config.yaml
n_kv_head: 3
activation: "geglu"
norm: "rmsnorm"
positions: "rope"
rope_base: 33100.0
rope_fraction: 1.0
init: "trunc"
init_std_o: 0.00612
lr: 0.00391
beta1: 0.95
beta2: 0.95
decay_shape: "linear"
batch_tokens: 32768
doc_mask: true
steps: 5039
MLP neurons of a small language model. Each row is named by its layer, matrix (gate and up: input weights; down: output weights) and neuron, and shows model dimensions 0-191. Each number is 128 + 24 x the weight over its row's rms, rounded and kept within 0 to 255. Numbers have three digits each. A neuron's up and down rows have the sign that makes its largest values positive.
After each neuron's rows, "fires before" lists the tokens most often just after its 100 highest values on Wikipedia text that the model never trained on; "fires on" lists the tokens most often at its 100 highest values on Wikipedia text that the model never trained on. A number after a token or word is its count.

L4.gate303:154126140127104126119115107120127102106107096080103085154151144114166095134137140124124082137122083089147131132133129160124111096147084132124094157142155138143118147124113169114151107130128141121092117157097078151151150169074160148131137095154176123157114101113119141167138117126134148113156134140148142102097145121105142132134144123119155180109111109127102166101112113114144168142116145130178103110165104085150163104098151102126112090113080139134099165156124101117149124139086168167157152129134130118134121108118159070143084141129125138139167158091128114134141173119132149117
L4.up303:129103120075127145160095113121084121141150108114079096131126151128131130115135094117080142124129167104122178136088114104126135097083092127117124140141147131164161142101140109116104122137129147140119135161113114131154169146100122145117137133127119124142121100086101129137166146070125143091121186121087186137141152152126136077131158154150128140125127155131161157075119118093076140164095153123117096159113137075164171128138138138112127135096054136125111142155147084154110141140115136115118134105114116138111123165139145139143106164100124103155117121135126121126152092104112115152
L4.down303:147122159142093174109131117140105117126136144153077085116109124148139137155116148124111168134134173137122110098123153119084121160143148133106117109137115174090134162121107128101100132122093152127095200098134090119118205108127115144136111141126137102094155141106210156109119094113126141103137125134071131148128183126142155173144108139102119123097123146131129110148139135113117106149140112141145148171120126125145127097123145145078122111112122120140101123085190094138136113129116170128083148145134143110096149132122093107122094137142102093162111116129110139120135098138122132094
fires before: "\n" 29, " The" 16, " He" 6, " In" 4
fires on: "." 84, "\"." 6, ")." 5, "eral" 4

L4.gate138:133113140091115136108147167122136110113117117125157103153109129136151137109121165116096121136098133080122107137136167153097144112153136125088109119105142141123176151108112149126101103163107144145122119132147105148114153145107122102147091104130136119148127122094137111166103126106143099120110146118058173114167137129152084153134165165122113159105117094105128111122126139163107154140092114119152124127127138140084195144103134067099119078097116127122142143132141092180133125132110134109131074153111101157133154143113178103146143125190126090125115112117140180128122111097114114180
L4.up138:124100125100128114090130112122120144136153110127166092127158139151142138145138127127105121137127115155149059151143119133123142117113118164122123163145127105160148107137116119092156114120127179121150141104139156173151111177147121139105122107142131134132131123122116144147162154125094101110103150150140160159134158135096094106122110100123104171070107181160114105132108129134114180154148175068165126120121139129158156134082110111144118139139094180128097145208130137138127136112095146093169108132156178131144123132117127096171129136103113118129157170107112141105115150098090152135
L4.down138:130105104120163137117139132136117094083143151154086098109084123150124150148102147129115154192126165144088156118125146103120117137102120118116126180086089188114179150105100119136114124140124120121106200116150128093121176107142095108178184111119141118145139136096137152162092110130142120120116154117112096140125146124142140161137118126142123110107135113127131151136086124133096097134116101174149133117175134120091129123118124131069079100117139117125128126104135089121122153115098130118072120156095121105100128114160142119089131108099134127142120122134132177151123091160148142115
fires before: "\n" 36, " The" 12, " In" 7
fires on: "." 87, ")." 10

L6.gate488:131129124075139100145073149182183122127153135138130119134133164115100110098110129105147081106122094126093104130113133114157166118149159099156137154130132130098094103115147062179114169173141126076102104121139090101145151146142106149115120101162102124148136150102137102096156154093106139123131131117101107137086120104115127143148116126147120122145102131130144137154168148126125144107128117116116175097099105141115124080118104154109124136099146104120109129124095172118172147091124166114179135129108120099137145115150148142094136121082109135086124127159098151124157135093131100139
L6.up488:148161101091103097100072105139137111145114077138125064090124119104118122145118139131127125123135118148143112108134090104117137156139150095171163172149166142092127122143149124112162125178177103114115122140135158124145119120112131145115133119133115079111143135114117112129105147113081076128123135144104144158096105156096122142092188158144131137109128126108122127114120153122108119110095130119104165156096122084121115111161105095141144114093107097120116128148148150127126133131126150103112138129129148098130116158149127160125162079103176129090138103121107150164185086112101120191
L6.down488:158094142148139166148111114110101076098129086174112131143126151132123087148106139114152101132136120104112164134149139137126063129161160103157115135134159143106126125157134099144159159141116149138128152133162121141123149109146153127138105117133124143132212120176108121084117119129173150144143132128122144133120123140089135128140158092143092098108079153140135123110145090135165114159136127125116170122071110111155118100134120103161119110102118106155097086104125150128115151105166145093124126114143137112130114180149173153141162147154146139104149131136086146159164136069108126145
fires before: "y" 43, "ic" 15, "ies" 15, "ical" 7, "ents" 5
fires on: " stud" 22, "adem" 17, "if" 12, "istor" 8

L6.gate431:159142141071083088175158126120146154109106140161105120114139114136134123056115147111176111111132135114120124103127109101158147079165129141153096146160154133120117140129132141134117167139164179139139110146105108144125118124142109172134102078164100123188093111079105135115159092133154144152124145121123103117169106113154122109117139156162121141160084129144153109118169128137163148151124090125133175119118118154144119145161138093135153142110165099122109151152113135160127151115155096113155126087130083094142106162128141102085141101139159116124122166128134126133140144111101136123
L6.up431:109086169090128088124107164140114123121116109150111122149137090107105120093111104137143117118108131148104104114131114132137163066131083101104111098133103140105107164130095117181128130111076128103165145128094156146126138140150155134118111116143126112151099123103131134124102156137138126103124120108159084196145145163117138164125128125120154133181130147136161128146195097127151102107134117139129140120061082181150056099147129126136138094151116127148103128173135121131149144085114141147096114129125081109131107110149130103152162132121132156114123144149141156116140137118093128114
L6.down431:160125131126072142091137138115109122137149133155119125082116152145127153108135130110117150124141139175115127161139144093124109111136129106122123128181148127093123151169138084163104103171187139137135133120124124105117133147100178130127153136136115145159182119108110091095085119122138136136136120151151108087105135193113139129143133118127146140124106149164119123155164127097162133104100102097138108136112117116142121138180120119106105156124125120122109092162147157109165122127170146159158126118124202092158095128138127125111183123123135128121161130095059139133120077086142131109
fires before: "ies" 25, "io" 10, "ents" 10, "y" 9, "ent" 4
fires on: " stud" 34, "ud" 17, "op" 7, "ar" 7, "h" 5

L4.gate410:123121137139115128146140125121161136146151122115103092105103145118153126152122138133095128124118113136076143138088142145148116134148073139139134152126132098160118124128143115111138090125154148150126097163157113155141155100165097120139133162161168089136141132161127133127141157116084174161116106157109066118135149116115108149131162140148099130112124110153159123108131125124099164166146095128141128149126146101077144148119116118165154147064156131141140128101059108147120153127104169168136119133112186155154099103140139063118111159085080125130094130094105144154139145116113108162
L4.up410:156125114130178082100150085142126129145100126117094191101123129137134112098102124082140112121103122134121135158139136123110121144106128150086127111137150116131173105110123106130136102149143150104156115084173117147136130117159159119106147117106131083118074109138166158116139060112123127147122102134124122113109088138126169115145147169113105129124156140087109134143160132116114097108120128158130086142154106120126096137120164138161112128169147177128114120139194112133162142162088078146078134128164159129141142090100081132109169120145131153103106124109163130156134125117123114102
L4.down410:141147142165150095161076161122108149134136143156089118111128138160109144164158183134168159132152125117144083091121144140153110119125132136155115152102094078167138137115123119097111092121148180138146105130159086126148168109151139134102113115137157129169124138106132142131098093117101109130127122122109147086107163109098126097126135105127126153124123156140126142157151150129089143160110165132124166138108132127129116128102121153132068073132168135179118146146142157146116127148142085150124101178130106139148085115141175084136117129151149099156101122170133164147161113110111150130
fires before: "\n" 97
fires on: " ==" 28, "===" 27, " ===" 23, "==" 21

L4.gate100:145132143111141118135103092137155146099140125142100112113119103136171116104109136121151143133094128123136088122115093118102119104123101119150132095081113116130107158116129133149133107100164127097116094158158121113124152134097088116145072141162133177114113134155125076114129134103149110147128113126116121134118104088144119111152140146153115151107194082039119113111112073115139124129094093117106139118093161167176113128179144107123181115155114114146160107139109116106137135134136149111119138125135127086123112144122130113101140154177106104138117121113154108165108141075112124070
L4.up100:162156153174121125166142153157127131106102139171094082137152137124154142102136089140154099100128168126125096113131121110141097095127133120119149110082120156109141153163150140147170126106165148156110125131152141121132102110161133143106172108182124161131149106171073142132101114127108128115138085095155111090098127072104154150136168118141169097111113146117141108127161142113111125081131143140137138093168119157151145101122117109107151141151077144115128139105132113110156162141145121118102122123081071129115117121120155148147172139110098124157114137137160134090086114126131100153
L4.down100:136132143127149128144138106160103141109159113153161105139143099135149096101097161107150104110109133119126127148085147092123106098112126156142086136125151118111113131117106130109130137121116128162134153117144146115149116126130150106129118128070104183150119090127187160084106135071116120101121140130132142149138113151134147140102147140094159168122093134109174166109165135093137098133079148129131166142117113120119179104112145141147101140113132102097140141137153158104152089127096186169148062145134138138159118136115110127142162100128102175094152098177118130083149103091124134144
fires before: " |" 53, "–" 22, "19" 4, "18" 4, "20" 4
fires on: " 0" 69, "–" 17, "0" 8

L4.gate393:139109146168109152150102152101138123114140123134124072058122108135171101101135133151121100110119086107125116134140122118092183107095136128123140126152111107151151099074136137101161149107139119076130108118122115159143119134108163154167109103168119139095113162133134142127109110124117161105164119136181132141103161157131153133084151102118127150116129102105077099146142139120103154114130123135126130086134120152141147112132121125144173123092094127137141156146146100105174080150123121132128185144149138147097129132151141122148159138119150117149147147110179150149093127141084198119
L4.up393:162153100165142127137101099132100125122159164110156136133118096125120109139123105165099154115109123116143119118121135129111108136144141151089133130156081143168112160078137148117158126173136149104123149077117123150089119097113133129088196108118124123169128163116121130121152134113125140142125135105130141161112166140160172199144173133100190093137154134107130107112138129106136126077096076147147117145089117149107123134129139160116122108127107136101145101148123141125106132138137050167139158116123099108133142130118138149144127149118173153123124170124133094084119168132118149102
L4.down393:064148083151136109162090112129119120163164087131133129097109161111107110169146137149173101131160103136130104104126124124137189196137147109130098115122156117146134145154110125102091135128085084149132146136080138123126134125134135172134149137170145139094119095122142092126127109142155126099163139122126126097116112127091102137088111081152127126124064105137121112127111134154126166134150147117139104104120168168150150119109108107099150139097150110139159130128117123113141101123105142164109105109131117151137119136122180129122143115131114099071177132098108156174120157145100124105
fires before: "artment" 21, "ubl" 12, "ublic" 8, "l" 6, "art" 5
fires on: " Rep" 27, " dep" 22, " Dep" 18, "ep" 6, " Pe" 5, "-" 4

L6.gate349:148120122145117120163098153132123119112142127167131116114084119089120152123124094142104120149144119092133130117138164146136120114125107151102128123129106104158105086113134118130160135147130129116138102128136083138126162081138141114136142099135143157130103162148084159103133141149099110157132131102140071059149155101147132126106121172105124118094181110135151137149123173123133128100196139116125135169163158121106122048136104164165160156121101142140118107110126114110154125112124098130130137140164131140160117078095179114182109129105152131104132127128113163105128139106074128162
L6.up349:105128161144164141140134103118140125109137086113085142127152113118098128127078161122122141140135096150179127102123128157135121089151128153157122127163117157101115122112155141122105118159122152197113115109136136148152155110108103075125156138147097122134102110161135134118079102121116126140106152103125146114173103141100112116125115107094128124059138109124119142127077132139172169117113112140133126166096150078152129128086117133143165062118136127151076122138156119098140138143136142133121138114140156159125115155134133178137135159112142130136055116157082140115114099116126163169
L6.down349:144107127129131096093139109098120092121153123150133153123122158171131139140176124135110152130125090117131102115127092130149137106122153107170159137115119116133119106182144132124153119145145119094143119125163107106114171157099165145148108126141118101118152123085107102116189102171169145145112087158103101173096153170145112147127129085197098120139144118128145115109153127169100127144107136111114143118118118131110132148127172162122072127164128094151153133117144118151155140139106120156128110139076158116171134119142099121140117078096143096124138148143137151139091108079106174111
fires before: "\n" 80, "-" 6
fires on: "==" 40, " ==" 33, "===" 7, "C" 7, "osp" 4

L6.gate155:123151147127174112151118087138119142126107155110108118126139171140150147086094142131137138139123108101103113129157143148136147066145092154172108153089133120132097101138134119110137088144183193146107108130107124122147108124120113105134146163120125128138094145122128130134157146128082087135134110162066110101162170126103141156141102139125122164165136144150133081155095160129078160117098086123146118114075121083142134126122108155140111113124119124144095114136124125101139140130141179161137132185134133122121133174095131095123156166113137148113124192138119141123122133126100125169
L6.up155:092159137107135128129124167131139136128147075120134145159116127105135112130144126141183099112146160130131151089135146177112110119145122134119135127104118133127093135143135087126127126156141168149119135149109155103140095082154124112131181172102125128108118162135101129140175113127124150159138121142088132089169149097112159147136116147116130121082115129151097171132144104108132125095131092050148123160125162096112127120115117117119097134156148105146109061082117098118143152148131152167128140132101118140121129198093166140131151138100184114106140142136104159078134132110112099123
L6.down155:131172159107157148115132161169112139136191091124111150087137132133141108116145137124117143143091170144111144125120171140127119159095165139169127124138172136153134153168137123169145094104187119129128130128117159139081121105143094139096125134118122166135106096088111087127148120079181143134144153111117145131118102147132115101117177090124133077123086123103089107116163108109113087149141143136106109101110139126143165141140137152105101094136119131109121105105154134104130174095139151120171143137139106132166119149173108110138113151089141125121102132124150078131179110126114136135
fires before: "a" 16, "ing" 15, "s" 9, "ed" 8, "i" 6, "ington" 4
fires on: "ell" 17, "ash" 8, "ll" 7, "pp" 6, "aw" 6, "ollow" 6

L6.gate638:100111123079100124136129126138116134095095125090101137157097116070115086083125112143092123154080145101137144133101146081132107107135131139124140116089122114125130145125109132107180090140156098089133079143159106118135183161148108103113093108120149090165085147146134142130114112135149124144161124152163104116187150110146130120139094159109119120113144124119132080153134113149138178120125114151104094105124095140158118096136146132133113087149151142100162104107092132166109128156129146096148163143151157124103079131108122106119125121123159148119155152075152125099137124099104108126
L6.up638:133135161139094092135119137146106125160140114099137146137139141175153113148128135149162170126145155132129092111120161142113145136109131139202137138141115098152122150130092163094162106104112112112116128139155112112074131104180080117111126156152097103131172122131133150132137158128167118120155147090121108134104138085100128152148114142157141127080141117093093109181158170132065151154153153159111140117134117155129105132144134141131081164125145077109153154113127126155151139128125133117113129126141109124160173121108114129138155187125151177118137106118175149156127116149103160110
L6.down638:171093146055126109096143124121145096114139159093116161144169085106098130105158106125137083141117158118093117156110107138150122147081114117182132111123133132147160141099102164115112110107147101111149116109142138200163144130131082110126125110125132120103127154131093142139167123153126145138154122155121125167152128107119109144136121129141106133163162077143102094110116112134150166098127145123132170153106109115104087106125130156107130133105091146104172116161092105114121141106140135086137141083133177142152121141165108142137125125133100141104130081083166111132115148123099120143
fires before: " |" 49, "et" 5, "ob" 5, " (" 4
fires on: "1" 29, "2" 15, "3" 14, "}" 8, "n" 5

L6.gate8:170149074155125111176120151136190121113125125158162153139125141083154124107125119107117146160095114161140148130094100095146159104125122134146101156139154153127125120103124110148124126145118138100118116140124110153143106110087091087160129155161118127121116131079112174114112178123094122128116117136092112114119096114161132117126117171135144122103151131100132146112115137069113107118133083117124134138122109124112157165109104132181133161140179142137130107117094122126158124163112143156110107145125144106061082121132177098128095113145081158111065122113126157145145150114125102145
L6.up8:151078128140158117143086092106152115121135126133126122109128130108162156167108101136129117141155143101180144147110111150137134111124109113090137165086128090128131156160124148095057122111136165172125141088128108127128144131111156084097141129173141124160119113149142089095112156100130106109156118152148174098150126161101117125151148135135124106119158129083119162107104161133119133131164127125123102128135106124126108090149097111162129124162111162149116125118118125113120124168158095142118159138133149144115117065173158097138172159130118118132162132118161163113087085145186129103
L6.down8:125138099096114077095136146134084141113216120126127099144094071072135132136176133111155153150158139145168122134155178131126131167124118132131127109130099157125112132107152157117156110119095140086153109135126181133116158131114087147148106158112164127144141170154149140133107170182111132152134129129146137100130146061152154136093137135119128111135102121132099090091143123094103102156075179129085159142133126127127114136126145098116107132151101133114144151111088118131099109114115140107085121142142094130123123134152111107145120135113146160098150120132098126128117149136143135120
fires before: "\n" 82
fires on: "\n" 40, "==" 33, "===" 6, "g" 5, " |" 5

L4.gate320:122070111112104091076109116104177126101160099123135116117119147080113123091124127131141090126113103143106131111146118103142145112142135121157113150113121150138109132142105139124134122140148107138135105109131143144157110136186170170131107147138122170120143163124086152162132183136114137143157132094129083160077155080142110127162096138099150137103112105137098109147141146160130098076124167109132147104156094079145128112141108146133139123172121088131110140109144182127139146133100108109118085132138102145145100176106151127130146081092153164113110136135125100134154149102108094147
L4.up320:132111126116120105091113141126162132098129124165157109088148115082136142117166156132141133130148105136139122129134136121134133114106167103132103105160129130128161127102141101114126126176162134122123147143161173149135138146083126190111169086114172139126113137108115131164131146072113178117167105146135113156158116119114131136139162165122178121160157109100130085146116138099136130072078155131131142106143109127129159153133111123149107138118109153151142164131112131143100132148110118116171111159141091149153109133093175145148147156079139072136117093117144172127093123093123080106
L4.down320:166127124111131155117103120159106099161107099130135136154088151111113131109078183124126115099161142102097189127145130139124086105151127158179156156099142121118117108121164115144164173132137102159125176142145137118140143157144140068148120122127102117124169101112127117071153119135139127180140135128121120120078093098115098136152123128133135120096113149125147160103144111148122127176132107133073188161128120111158133118167141105140130140120128098118112091098119111110114074128147120133126126162155151100157128115142098143142153125153149135116150158147069142150154116140152103139
fires before: "ic" 17, "y" 16, "s" 10, " of" 6, "ial" 5, "i" 4
fires on: "resident" 15, " part" 14, "onom" 10, "adem" 10, " Democrat" 9, "art" 6

L6.gate404:109174149119117102141145117094146125130171146115118111090163155130170114129121162137097122122076117121149110163124103090148111093078113135164121121137099115184130113079151092134124130159175136127127098142132146114119148124154101130163102147129126122132155092171122091178165151123117152177141162133089135102101082104108121145132147141122107144129143137133127118112130141116111143110124076098146110153092137115175136116129124137137118111136134156086146141106108156066181099127138109165140136124105136185130151132142104095146104133133094117128130152141159139170151156103111093146
L6.up404:113112144089112118190149150096145119114116142105136077116156133140131115129058070150135098090091136143133080133157142151128097131140121132118138157135112137104112137120120124158151119134149107083102122110128117179117133134171097105172147148180149149110145134112123133098151119121171100098111136121100116127095111110087149153158142120123146108147142112138125183112110128177116176157102141150186126091144070123164119126090124120150138095111132152105143106109125143133157115120109094143103080114153156158139141118136180102140129153113109124122111103113127145127155123117111158154
L6.down404:154086119100096180128094121148106153115105107181116096105134132138158130110160118143110186136106170139101172115088116094093097127131103119122148109123083150111134137113148130115093108092120108177124171099172107082141152176134151119144125158111106097120145127134140134148138134134095180167169138150099104147133147139133144125117150158133148156093140139131160092158171118125088126107137086122127124113140157135128127117113124118100107128092127123147125139145142148099145083146156091168112135114105148156103181114094122144126150133138092097129129134134171154113125160095110097133
fires before: " |" 54, "\n" 7, " She" 5, "." 4, " The" 4
fires on: " —" 44, "." 22, ")" 7, "===" 6, ".\"" 4

L4.gate644:114104115135118103141141134132121119128135138148108152127152135115119111133146134122115137157107130126091144136122103146165112141140166082124115164117110147169094104124088075111135151112148126121134131127135125122166126099135152146154118124133113116125144191153074167126122145104150112147166152155137116069120109141170091114086095142127130123113116138150127117158102095150123073119123098124186142138085112104133156145112120105124131154097165158152124128118083116138079102170106200139087151176101103156134132111111125108163122060143144089105096156102144123138129134116135146152
L4.up644:147134117132106113152130159139132096134122104109114147105089155175085125094114165145099173154167117117159112096121105151130108133096112147188125126089088138141159108157103155103122095139164119127138137121105129158156125148111098132110129126147137096120108108159094139115117146137116123117120121122137122108113140125158094139129140163139184157125113126148123163152098084111107106113111109108093112144100128131088112088152129167102137168131180156087090102142136127114132106119149130128146156099129204157135077122102101163158143139131181156118108139087113170126106138154105111126
L4.down644:121150088093131161127147101125150127136122164097113101139072161108092158145133173191117129126131121151089144130113155144135117141134147096098136122122144110134112162124101136182099154130144112110165102105168111131137128102152145119163131132132138125114157099136156159127128131152107115123107131101174091107116144152124115113143086120147168134117105077142134124110127119109108112080158109110146125134131134118202122093119124110148094058107115111139154190099117141124136106147113127147123123157096083136123131128161131129107115079124111094109117112157159100123107133144111061103
fires before: "ition" 17, "ant" 13, "ed" 12, "anc" 8, "s" 7, "ance" 7
fires on: " add" 26, " appear" 19, "ist" 8, "ond" 7, "st" 7, "port" 4

L6.gate118:132124080117141094103100086107172065108143133113101127145160112135161118142123134113153140135115141155131091127135117108125147148158110106158118169119156063146124146134130138158109101123173125164091125116121100155089137109178071118134121156121143089122072165136131123136101120134122139154154096148098152134135142161122130152120156197113102141146079117129127120144157164085091192177124106128130127119087122133122113130119125133133128120125110126131101149154121142125122174121126119101135151131147088130087126115117099120139142104140153123113143103079127128134145116087092148173
L6.up118:136132174115135130117138144106103115182099101089152146131165090174121123143149160115136159162129160103104092145126137137102140113147166087135060123110158109135094142083125101170110137123119180177137151135134126173151126142147099129100111112117112121118095115145145093132109150149111117165145179104131110100141164128081089105130108128125135125119145138124101146131153137147115096158107134138153133104101124140084136099103111146142124137081132151156129074117157110102118166124103143162115131166090154123156173126092132135099122136133144087131089120117130180153105137126120133117
L6.down118:155126140073109137146139125126142163130120100142129117147136112102130095116136106115110108165161088188097142132097122119123089113150149104133141128118122130130156144059143128129135117165151153106116239163145146147158156142128124142133120132144146130137101086112122181141085162130126152132188159114125154116159134098135124140139090128125163094151125181159126147161176140161138125132118132134088115109143114168154111083113128120122140147167154127127127133155141107131134126116151122179124118126124124137106073110143127133085162138093104112128109144145163117144127152115116122152
fires before: "9" 16, "6" 10, "0" 8, "7" 8, "8" 8, "000" 6
fires on: "," 70, "–" 14, "." 7, " (" 5

L4.gate2:118152119120120108144143151108142133094158096150161180106143128121152118101126148150117129123098081096151102100105133162173059112182096146130128110109112134156143163121088138128147144121130131109081133126156100139137176129118108165148115145113147060115165131109099097098111105160134083123085106108094130137121141094126115102146150146117133138112170122142134118134160089133104113120108121139117148104159138120164150139158125081104118189089132137119147117110125175094115156162154108146130139126144161088146109154151117129102129115144160164108104143095140121124093153155109110126
L4.up2:099106149147158115116120150097161140059157114109136170152107106150121096077136166136128156136132138119140129116142143158142098123141120118104139094107115175130122178119077130128127099144118140110131150131138149157150168124113122160119094119117137104142154116088117088149112121130154103118103133131125124149117121147165110162113187119087124112136155136117107136125126075106093140113137146163119120115150119148131087117157156089140084185137135091110118122101121131143083160162111105131173082139141131139097099106198131154114111128148116170115091111122140147123112152145082125105
L4.down2:139089119147097131096105119142130094146099137113140107117118156130114078104136116100119138095126146113140174138155140121115091094133117122130096127161117135142120138134076131130149111091090125145146215130138167128091093125126124128166160145119121132129121124113122146139156127055121131149142116128140133141105125127136136142126180122134148143138147117126100096101150148133126115150153125125145172166110154150114151094112147112103104083173101112120120113174215162133080119095130175110093128135137109139062123095102151137154137144112123165161142138133145146105142120138158125155
fires before: "\n" 25, " " 14, " 1" 8, " |" 8, " 2" 8, " 0" 8
fires on: " |" 88, "o" 6

L4.gate251:126161128128141141169128128142149145158196133112108130099115132095148141130142186147172090132100163152098121111091124100144131117097139129110066150149144102133135136102106115118112146130123178119105133101174122102132104110143161169157125157184150141131100084129116132150133128121151149097158136166138082138139155107119081132136105143125137135101116141127158139094134120103127175115106085122159129130066121100101096141118113120118112057107145098123148154103095123098121124147137128133120165150079154125109098129102124130129117115139109154115103133108162125150133185115161110128
L4.up251:141146132085101170104095130145120182132097146115062152148093122104140122099136116167194109164124110133115117139107080169149146120091123124174105120174122150120134120113161131130084144114109115146136124179152117174154091136149131127097094113143152125120120111196123101175129157150110154133130092137133126109119121107108132122130126160165157130144094149101109147110151134109136146112084091127138130130151099139126125099154129131145120095164129163112146178133139125095144109150131130121145131169095141180095125123157129135099127113109116143105112144140156092149095082117121141121
L4.down251:142118141149130137109139127136162148130113131133133143171125113149119128093126096150132170118147111149108109107167139160123119153154206108125149155142089148134099162152124154137106072155164164135157145167146184116103157130123117110124147183133139146094113135134133122119151119087128085105079162175125120127147165140125162141107120096137114105120089119127136106108142124181155143128162110118156148094115134122143127101115134096121139162127115134174149128132082114140058120153138136138138129085121150100115121144151133148159119123082146082164142104120115171109166129095116150145
fires before: "ed" 18, "or" 13, "anc" 10, "ut" 9, "ional" 9, "s" 8
fires on: " appear" 30, " profess" 11, " deb" 11, " join" 9, " fin" 8

L6.gate164:158126093131123115143118103130139126122139158138117085106134168167130156103130193108136142109133166104170117166121111122121153104141172086133134192102101158132141139120144071144139127124110134120116097142135145148164122133116105084113147134153141113164145142166109155132138120127113113157095129141203147109115139118130127121154100102132119127135141155134157180114142150154107115157120152135160134100107161117114146132115109164144150134058127176093115109119110170156152112163125139110122127087132122140122120128068150171117126078113154106123123108178163136130137126094126095134
L6.up164:116097123118114144131126161097070149116121107137151112141087113128172132107152134153111115128099158106170120167130141143142181157180144102140143119155172104099121159118154123138168047120102110122163127163141149123118087117115143125099122168139095087104117149129102157131132127135089105134134136135142150086091129107147131122117133130164166136142095146101138134139142107132123140106107145084149152129138162167103122170128129119135182139163112140133133103141131092112101126157138126150111159173119127153107099098136166174121121080118128147124094093092133113155128156104091112121
L6.down164:149145156144155098104077118147133127096142081141124140151142115109143148135155115111121111132109192115108126161156159146119074122160135130131123121072101122150110164140160124115146103151150119131124127129129140118123149164117098100133084152131120094149085128143142120116100107118121107135144114101155146144126149138133201143120137137134112127134125194130148113135119139149123163161157155146128059104118158161162142172134110147087135145162151162117107082150093090122124088109153140115088130102124120165100177133106126114171141125142148141113147164157121120159113146119139131186
fires before: "19" 25, "18" 17, "199" 6, " 19" 4
fires on: "–" 31, " (" 29, "-" 15, " [" 7, "|" 6

L6.gate432:144091161167096128130116120162147100156136126098119125150089121155130126136150113133089121127110135110128147122178117100128147111156080057093145125129118102110135141144096125151127089133142103126137109126174135151104128142101104173110121155141110104153177109153152202119121126114143156124159113147138118123141132134107126136128094173108096121142128131173140139123150107145130115098184127139102091087117130125186112143117128097120136165149171125132103144084148123153155108180104137086081127081087117092140153126111119137077138130133150143096129133110112118139109145110158132153
L6.up432:142172107119119127131109134155144122118119143116135150120092121115122099133104133117084108132113096159155142107140136111122157095096151145155154105068144109159125131093119119128145140126127104118088141093140140126123122105177135125076122104123137170109149097117132134146090181119087120120115099106121145098140089145107148117137098137089125131094129104156109099152179101112156107118106160107165116128115110120190130100103177118134119095145149124063110141114129123171122174165169126107125094153110167109112140173123131124125088130123156136113140118086177130086111157110129143087
L6.down432:114135104133130136159162155136127169147108105130185108161112161139116136087113134167157160115148143096129118144105125129159107139119149084100101136130139154140126144135123151119125107153093113124121161129151197107146124144119097139193097154154114160130114113122084105116141113119156159136106154161119082126108184145135117172111108117113123138205137126129136156096112163135138156131148105161134142150085128163129135131143117102166112120133133122105164145164171139144124111103129149137095138120130124151121141068126112156137193103165109121087150115167116123119147149134110089130
fires before: " |" 35, ")" 19, "}" 12, "," 6
fires on: "2" 49, "1" 13, " 2" 13, " 2015" 4

L4.gate190:132123081116111125130100130122133095147155137111134074119168151119125104102089141082183104138157114089079091152157131111108121146098118106146092161099112146155165107142139106108117131085128137124119101128136116111107144106166103166129116140154148135121118161158149161164114113146164099124143120117134144132138139145136113145151138109092121161119119135103167106151160136103104130093140128151104122119121141101114135096156137113139135120132119163095102161133075153159154138111159155128159156135108112174164095103114129151157164090121103114136073114105184145135166110085136116179
L4.up190:150133091141147105134120167185119129100108168153117102120134124112127190106112115128127145115132128125153118106111111157156130110158098148172113117098153161131136103102100137155149120128133131135127158132094128089136132138098153152162108155142170124105090143128132122137112094121093072110086140140129117148088146081142123106186153138181130114102147114111181112153087145138140127128135148146111170087100106177115135136096118121131148151152096150104124103117108144162142073149128133136164145155134107113073159133157127129091149149161162146103170110132114110118137115102149138158
L4.down190:142145125141085142136103140132103162157111121085136115117122115133120116140112083098138133163101085085139106163181098090136111116185128079115100125132109130111133104113156084077133117133102130084126135157139102127123138117129124131146156156072101129131106101159163123120120122095094103120135152161148122139158127130114170122138161120125127114148131168121133086109134156092143051122143156169114150167151160137125118113130145120124118175114111109110123165159125129137135131071143144107109092077127138120151156105120119132166103132125077115133155080092152130117101133115137153127
fires before: "0" 12, "18" 9, "19" 9, "20" 8, "199" 7, "200" 6
fires on: "–" 87

L4.gate520:110111123150135163129149137120119144121143136125110160122123074123153146141119144108097128110110123105141140087105148147126089150105122138114088112101158105153065134131127145132168168123128096114089099136150110165156163097139078107129151167113115140154139111123168141142109139108140134138108126171123127131137134149119148133136138160095100163108148102129065131151171127113121134124131112106140153128085086122127163173179155135129166137111127095114099131139122178128139148164133109095189109172075147174119110118136082085104138124144126135109141132118193154143120111103109121127
L4.up520:120132118141134101127169121108110098110118116131102104127135135153149138101116079102165112095162137134109129136118125133160088178143158158100149138114109179143123131115125117132104138178144173192160102111132118137083165149150106140113116147150110086136108111143117158115153100118122114122111108133128127125121174160096122099144110127113116140150099167148150103146109132096141157190134113097165126075112139140160125093126078131095158134091098143120138138139107159098108145093133121140159121087113102090105091144152128155179144134127110078108128115096129152120131080168125122125
L4.down520:140102157092125144149133115167141148115164109135169091087139119110089155145128189147125111121095130118125117153171151163099143114121135124096089090162126095157093149116114115154144174141093129135124150178111116106154121117142145139109108148121147109128142123111126158152119100101179149145131155157101139093146119104129093122110153115157112155142132157123177140168146090136116154090145152141098143083111106128128158149153135123149144151173116173130142074132146169127131158138123090090128122139116149114130165121090087077145114133172116122145127121134103162129112085137106111123
fires before: " |" 75, "\n" 9, "}" 4
fires on: ")" 98